config.toml
n_layer = 8
d_model = 320
n_head = 5
n_kv_head = 1
head_dim = 64
d_mlp = 1280
vocab_size = 8192
activation = "swiglu"
norm = "rmsnorm"
norm_place = "pre"
norm_eps = 1e-05
positions = "rope"
rope_base = 11300.0
rope_fraction = 0.5
qk_norm = false
attn_scale = 0.125
bias = "qkv"
tie_embeddings = true
parallel_block = false
init = "normal"
init_std_qkv = 0.0229
init_std_o = 0.0229
init_std_up = 0.0229
init_std_down = 0.0
optimizer = "muon_variant"
lr = 0.0123
lr_mult_o = 1.5
beta1 = 0.95
lr_head = 0.0037
warmup_steps = 200
schedule = "wsd"
decay_fraction = 0.889
decay_shape = "pow"
final_lr_fraction = 0.0
batch_tokens = 32768
seq_len = 1024
doc_mask = true
train_tokens = 282200000
steps = 8613
dataset = "wikipedia_en"
MLP neurons of a small language model. Each row is named by its layer, matrix (gate and up: input weights) and neuron, and shows model dimensions 48-143. Each number is 128 + 32 x the weight over its row's rms, rounded and kept within 0 to 255. Numbers have three digits each. A neuron's up and down rows have the sign that makes its largest values positive.
Before each neuron's rows, "fires on" lists the tokens most often at its 100 highest values on Wikipedia text that the model never trained on.

fires on: " at", ":", " as", " including", " include"
L5.gate217:171146104079083121159119156163084100108125096133123116172126167191079118115200093096101125075146108187166106155099093094101124091136133122129157134133147115130121126123163139127091074142128086101152154116121130127033110115119172134065141145132135139165134152130155085088142127045147142103
L5.up217:151146135149065137078105130116108135118141022077101094090163149127187111128118091102119112128116152100130109129164112123151144122147116162118114104158133143147122073130210136146141216091094102068086125158094113156129134115140109141098176109146099134111113152121092203166138111102132072132

fires on: "s", " with", " to", "ed", " in"
L5.gate1082:123067131155085096148137144128131145092121147078121163150079115136155166178125140114122136098127116098128148163093137157112108160150117165107149171148081130084180117065149149083160154120121140128152197181099117129106142066102108133155070154114110103132109173147191169116123114127093116139
L5.up1082:083102137184173188132151072112124122111091083169078105144114132107111159090181108099100149152191062109131123141122125132155123141132183121131110090121180119119099106123107131117186132191107089069174116118138170071098127172137116158178061128103087184071177160136112147177162095164108164154

fires on: " with", "z", "s"
L5.gate43:088098101148094120166102106138158169125156179125207167066134062101124157151109155151076157130147121159165102101077160136108181099119103147112177155151147127098172084123097112180139149128098119100124096120155121092061125143138127145149176133179107077150216132105148179097161110113126102154
L5.up43:066062078150114109241138119130088121112083133172119119139185114135105102083094094096171123219115145078134068113179130112106127106140159133132099153152128112069162100091180132099171101124108157079083132101141090085091190174152098101112092135124192196056154104131125141129151117119134116090

fires on: ",", "\","
L5.gate190:155125098106185063135088171127131131161080141120097105131189129120149152093150154093129103139147142155114114119173110110140121031165135136105105102182153120147118146124158137119125156139138070140120132190095165095116162143133137085139070117218113166116195152174152136122114025118218110101
L5.up190:095163110155168147171123184071066181126203098145081115126181086132159108090087146152152106149167114150106146095169113146137145124174125089143115117139134095150097145135177081089137136129121153140126095106101123128118083141183150116142094111070086140129115116105167156155157071098113145126

fires on: ",", "),"
L5.gate33:114126152134157148114097139151088096123059099216138127088151131098151067120079140079139137131172117122055170091144106149137103143137122148116133112157185120160173126190127175138122078180137096119109131109095127154190153113171081163159105159101086161144128083108179125134139113078168135110
L5.up33:089127119238145166149109120127140157092125122181134102129101147119092136091050160110110077097187087120142167153152101119154127157116115167140130125096122098128168077216100224110126064171137115098126117159083179111167146180174077128175122131121075167172177100197139084172153082103083148118

fires on: ",", " High", " New", " |"
L5.gate80:144113080150144057108099111128107150114112133143121129072162145086093151087167117110105092186122115108102112101122174118164192107113089026121044112139136123127176156137121093108109144128137096168193225096122109136098114125178057113109096082134129187125152173166123115146191097073115118162
L5.up80:123122127110165152116103150149153115161172158090175116117130119175113099168118100170118133120129161143142152168118122124164143055149102039156146146090156117124084123130090145087134098124127123132152144110118105100138123164151121168174146122123116173108143107143104127125157106143131074189

fires on: " of", ":", " to", " with", "n", " over"
L5.gate960:114129137146103107114153146124134150080144137101144118090122152074085112120077134153128131142176165192047149123159165145092091180111062123125155152134125122124108173140162094124115145128143108202119133134130197080144160135086115129127135126098116171107078140140093156121129107146124152137
L5.up960:105108187205123145114113115155149120143119119146102121125064124078088136193167117112104176147152074111171092134174143151105114115165153115191090156134122130066177089158149164100118117131153132109154122165167126118133142089112206166144079144159137083081150133126127149196113137163124117179

fires on: " dis", " Mon", " cap", "mark", "mon", "mini"
L5.gate510:163200099082109116132156082163121149076170140159147163129057121173090097107100122101112028147120118116156060099148073156105117132156099137080203104157066066114108211183119126080067163136082199114161142148180155126128116110103176092104144146150170093122134150098081180169125131105159163098
L5.up510:135135139127070130120123129155114115163136127101171070137087113164042186117109144164155082153081091126097148085128134105159162070078093122064116136120125125148099144118173213143101171138143103105171102119146119113125057185133168087175141152092058152132151100115132187168051079167158122078

fires on: "al", "C", " |", ".", "ing", "N"
L5.gate988:184123116132130154176133194122129155130150125141068127094168164100129124129119121132141016146181184110096127119066186157147160134126112114104161119116140089131194123145048122061101131104091167171112143143162109111130137174140162138156125136134111094149138051098111120143147128174062123119
L5.up988:132160159145117137155176141070124186160146127118168141192110151159102168152136126138134135088078148138098109080102168139082128104100127141156087063170166066141179099131083125122119167184165132156082072139180155179095150095142124104213151106062157129140152133143098110125107145116133130189

fires on: " was", " is", ","
L5.gate451:080162189155154163178153174069112109158025106125154172107151169124172150107124137178173106109148109162112111152115092104133084131160111141078119075182149085174155101120121169119121124153088172081122144162107140132125123135121164129164126125170119159103172085149131100188146099119147128121
L5.up451:155142133156106179132094085125075138089064179172127106153085154160119136181110065170165092086196115086130139128102117122132124191105102154156132151139228125126111077134177205167091129198173150145149107126113192118170137106140122110120091075111167128140104149111066088142166130117105161136

fires on: "---|---|---|---|", "\n", "|---|---|", "|---|---|---|", "|---|"
L5.gate1150:104136109093184154113105081121107181069064147158145086123160134111090137104156139085137137159108115095141122118087144104149115160094102117081176122129112110086103121085197159078118118231169113094136058151156108094151145066205139137095092131144154087189132133113128088143124178122103102096
L5.up1150:127108149126149109120128161149157151164173099135082082176129077131068144114122172124129164104178107142105160135183140106136152138186114104143165093129111152114143088074144188168175170136166123136136040086070141100174105115193161106160151156103151130123112145200067120157122131124136097155

fires on: " to", " not", ",", "t", " most"
L5.gate243:139059170116141109113181113144163073113097114101152125147119100087146081115103121112137122115155136123130052138069116117146079107155115140105162133073111100219163153135147159101116089171148130138111134170194151147127090037149185127152079162163186169089140153174180136166127109210081138202
L5.up243:115165160176098092128140116136100119138111151103077159107138168152183176091072106122148161096108077078159156121145115067066096147107129120151106109223120137137158121115133116142163193120109178133137205162135178124155118120117101107100106131130126138149191134200046094160167061119124146132

fires on: "n", "and", "re"
L5.gate525:108084177095102107159119069105089116162153126069138103107157101115158086142114137096128153127098145140153148052161128105126163146069061145140165189127109163181112124041180125092139111118091125151178108150159142121116144110153106161115133155099137191089085105026110086084169105127094174111
L5.up525:139150109130090143147129125100151116181155156149163110148090149144138048130153116075090117113116101121121122080101121152167139104075146135133156160098049122137192095157107119098106055164139097166187095109117215071111114108134123090079112111125193222100142115060083069149162204179153081102

fires on: " of", " in", " In", " Date", "ed", " released"
L5.gate952:139082094115161135160100107125057146152193116115147147132151175115098089117151140129127196068139153086135145119137118055141105187159131111117130163167138137155115115152082129132204194165141068070159169131178129174136128152104092150102154135124135077136103198151162141091148092168147153101
L5.up952:145100115127120154098093140125136148112155100102152128144148087120121126100087192166057144185114164153163133104181105101092087183116165071093082076158093133137099180097113134146107154123122135118158159052180173138147121137108115143096091156149085109056124169089140053146134151126088166160

fires on: "z", "k", "ja", "ak", " Ja", "qu"
L5.gate1242:100152190090086168137086113174131134106074101105127151112180126080155139175167116106147174158088160095099077107113207148141147168136122136114168186137202140105137147163080102101078108133132091109132117083123125135090125148182096200160128072181152174175102122136165100161123128097087094142
L5.up1242:137122129120138169110146126132111126096115101066113080107103078127139112146118119065140066140113125198121085065106154168134127098177113096122133158155131169102161125125098118087092138144144157114110111091126124082133109142139180115087112103137180126122161114098141098144135091120131132110

fires on: ".", "im"
L5.gate1009:129079143174075101199110144167118148177081098124060132111088195169144130115118039115104061143136137152138173096151140096118130140207153079136122079110074144124113133150136102141177155095146115171168105153161126143133134116164133119152139139113128122182108105144124194136166162137139149105
L5.up1009:103136108175150158198083154164124133137114114125129126114097128128136110093105140135095141154127137147071115098140172075094112129096119140112131101161141067156194136185081130090134129106134098104136156130168153099109112108149121120132150111131145117174125102149159131130168065110048138129

fires on: " |", "|", "|---|---|", "|---|", "\n", "|---|---|---|"
L5.gate340:107129131106136146076148109100102097076122152157139124152204150184107129101097101150126152159128101167141093135142112203118157103134102020118159088157170164154140096132112187104142162125079101091151167176119095135150123182133157104131164149170136153142121134179149108096079180131124179113
L5.up340:100122163112177142147185155101171141201114135168108070103145136118113151110133132067167112121114124110071109127134181138150126140142094097142101111111079104153099158128122091123191057154172131134110110137124124129132126151100161144142124160109111091143091116118076145158123141123196114101

fires on: " of", "s", "'", " |", "ed"
L5.gate981:151127111152103135126082124131122115119184133134170145073147129128154141096132134136073129143133128146075105095110146082058101082168181115102098137093177147096076127066099116061110141184168085136105167093102128144134151068156108159153123186075109099114136135104109090044170108130157144159
L5.up981:148129097150139116123109098117148130158160217107086047116110151158156125115080088094104041127126168131054104114156121084061086122185131154122101118139157187060086093107126141028094136109107143099141158094156104110091099086113155195130112122079102104099124169078078114082142109134109184145

fires on: ",", " of", " in", "),"
L5.gate1214:154126187136090137173127102107163125132147155161144083111111124080169107140150038131129073122161172127051084115129145119147094157086165135133129151148123094121109167163168152114124166103119094162171136085098138053132168103121125133123068153131148181132083158117146192108106131151109105086
L5.up1214:124205150129154084117186094067173105081110115179160089137141148073157164104095158168140113113095079118028132117096131147134147092102160116080127088132183153097180125156136066142176140093098146074146104115164143110169125112149126158118105135095177065135153163108122101134166063160186158100

fires on: ".", "1", "po", " mi", "0"
L5.gate1092:147123155178111102178136073072113144095148194136120112131150186089107148112145158068170158113086136130080175160154111097146143159108137085162164098117107074147149128143114123146086127092118110120157076062183077099112145138103049090081121122153130126212156142127141146098100097199140127145
L5.up1092:126100133203152155135120094111150124138134120100134152156193123107148052151110100100164133104111119186149079116108121058177144134141105103122126102120144098118198075135066105087159178091080128145169142077145129112125109126079125094145173165106128117184152148130146148139054088117115173156

fires on: " of", " in", " with", " to", " into", "s"
L5.gate875:083162181115121135120074159107049084104135151113179098168151145095144158155104103191139125111090139149145102154082100119154084140066076134138125092114191132122127128086169161101080135155104089080093150103111137121119106135130086170071132125135132134088148168166118146160170050128126110126
L5.up875:070100155143113166154081167145111080132154140123096134086144124145152076133165095183120172119111104129104109161105099059108101067083098154137088097104108139153144098129132113134128052111153181090101131126124187087110095123147114144124136184130074082127157149163127145115157154090124108078

fires on: "s"
L5.gate1233:096138167089052111121096127146154134146135172106161102159116168160106128145148057069106154083115111138111128171145167141115111155090136118128105133150100121115129106104130175145112112140126163116160135118098032175139104109133101183132160162143164161124156152170150202174120181119093129142
L5.up1233:123121125114141095131137108109180134106153097082071126133138050164104158137107115138078111132100127116144135180164097148163103142150174121049126136119075132187133159157113187075125107105186171105133126116087152107166117128158125150159130192095080125149172087168180145076107106131116121178

fires on: "o", " Fe", "re", "e"
L5.gate395:104111127151112140211097106105142150163094167164128068128046099084137101103091154116125156097083167202139125179149129088103160139072160039138149204169081205140126151114115088154158131083117161129138156090101106151088072126191152105114141078160155138114137120112059112168107120140106144136
L5.up395:108085156169085158172145134132127119125133109092168135121161135113127134136147134100144095154101111093160120090207153090125132102073136118109145198193089156163122108145137157168174063110139150116164076165125113124107164111103146093091151142102115122156117116103109088120117077165145088130

fires on: "n", "s", "in", "ve", "S", " won"
L5.gate838:150151113158165138115128141120141055174136123102112162124117137140147112135149132152107122151106134094112097137029108128145088107068109145134117122144187144127158118107102149111065064090110137126187168125110151160096110107109115116104083153089136130124137161072183106117145166109146100131
L5.up838:162121121188152099099143147124110117142148117109160135091113141133124085165157163135141108132165103071120177167081153106122180158131182132137154089164157169162139156137105175185103111150181125172099120144140134146092086062179110131168183150137131119146130087143177149083159140143125060163

fires on: ",", ")", " |", "\"", "\n", " to"
L5.gate656:051106132172077159142086162135129110156100136144087141130127114132104157093065123131098125162139171188116117128100133197195151137121108158154135111091136072138161153129155114106169093136158098148072127134147166094157195126127098088171154147157089147090186218135115156165114161101121132149
L5.up656:098176105105110197103065167150142127163127088144114175106103133132091081125118137077196200123069117170122128107177078150122103161158118140078106114104139136165114183109122134121139140106149139088154125121167124068173152104120069142127100155141136148092123098177112028138120151136155108163

fires on: " ", "/", " $", "%", " the", " of"
L5.gate560:141156130129142122165138086092088161088195125144128112079181077055065099162085085130196117132180174162128112143095168144105113093168111125131113115107133110118226131186064123143151121116109122115157159168107099088082124158092107137047098129103145132109170081164114126101166103128089131113
L5.up560:124133138184114108108124122140132163130149146151106133143132108164127100097135061138075114124160191109085134063112098112129151109089135124101124187153123111180128124176097055191086068104108156074058185166106159134102123081201133087083110146122149174132061099152143093108130136115153068128

fires on: "---|---|---|---|", "|---|---|", "ci", "|---|---|---|", "|---|", "|"
L5.gate627:096109146103125133136143114118122137098128096177113134166110162128118157096088142168057102123161158140036127116179110121117120160133128099069107132142164121135064172164157138140109165098140157126120116155161049108111162135156177180114060107108085102110162123090122086127104059156134162121
L5.up627:109167122193154188129138138086137153162136159183061102068127076069136135136114157090085117116132113140110126109183189126170131152093154190118110156124092114138079127182151083064124159113169122109109153150151139098118144148111125100125092141116121123131132082188140114149133147161117141163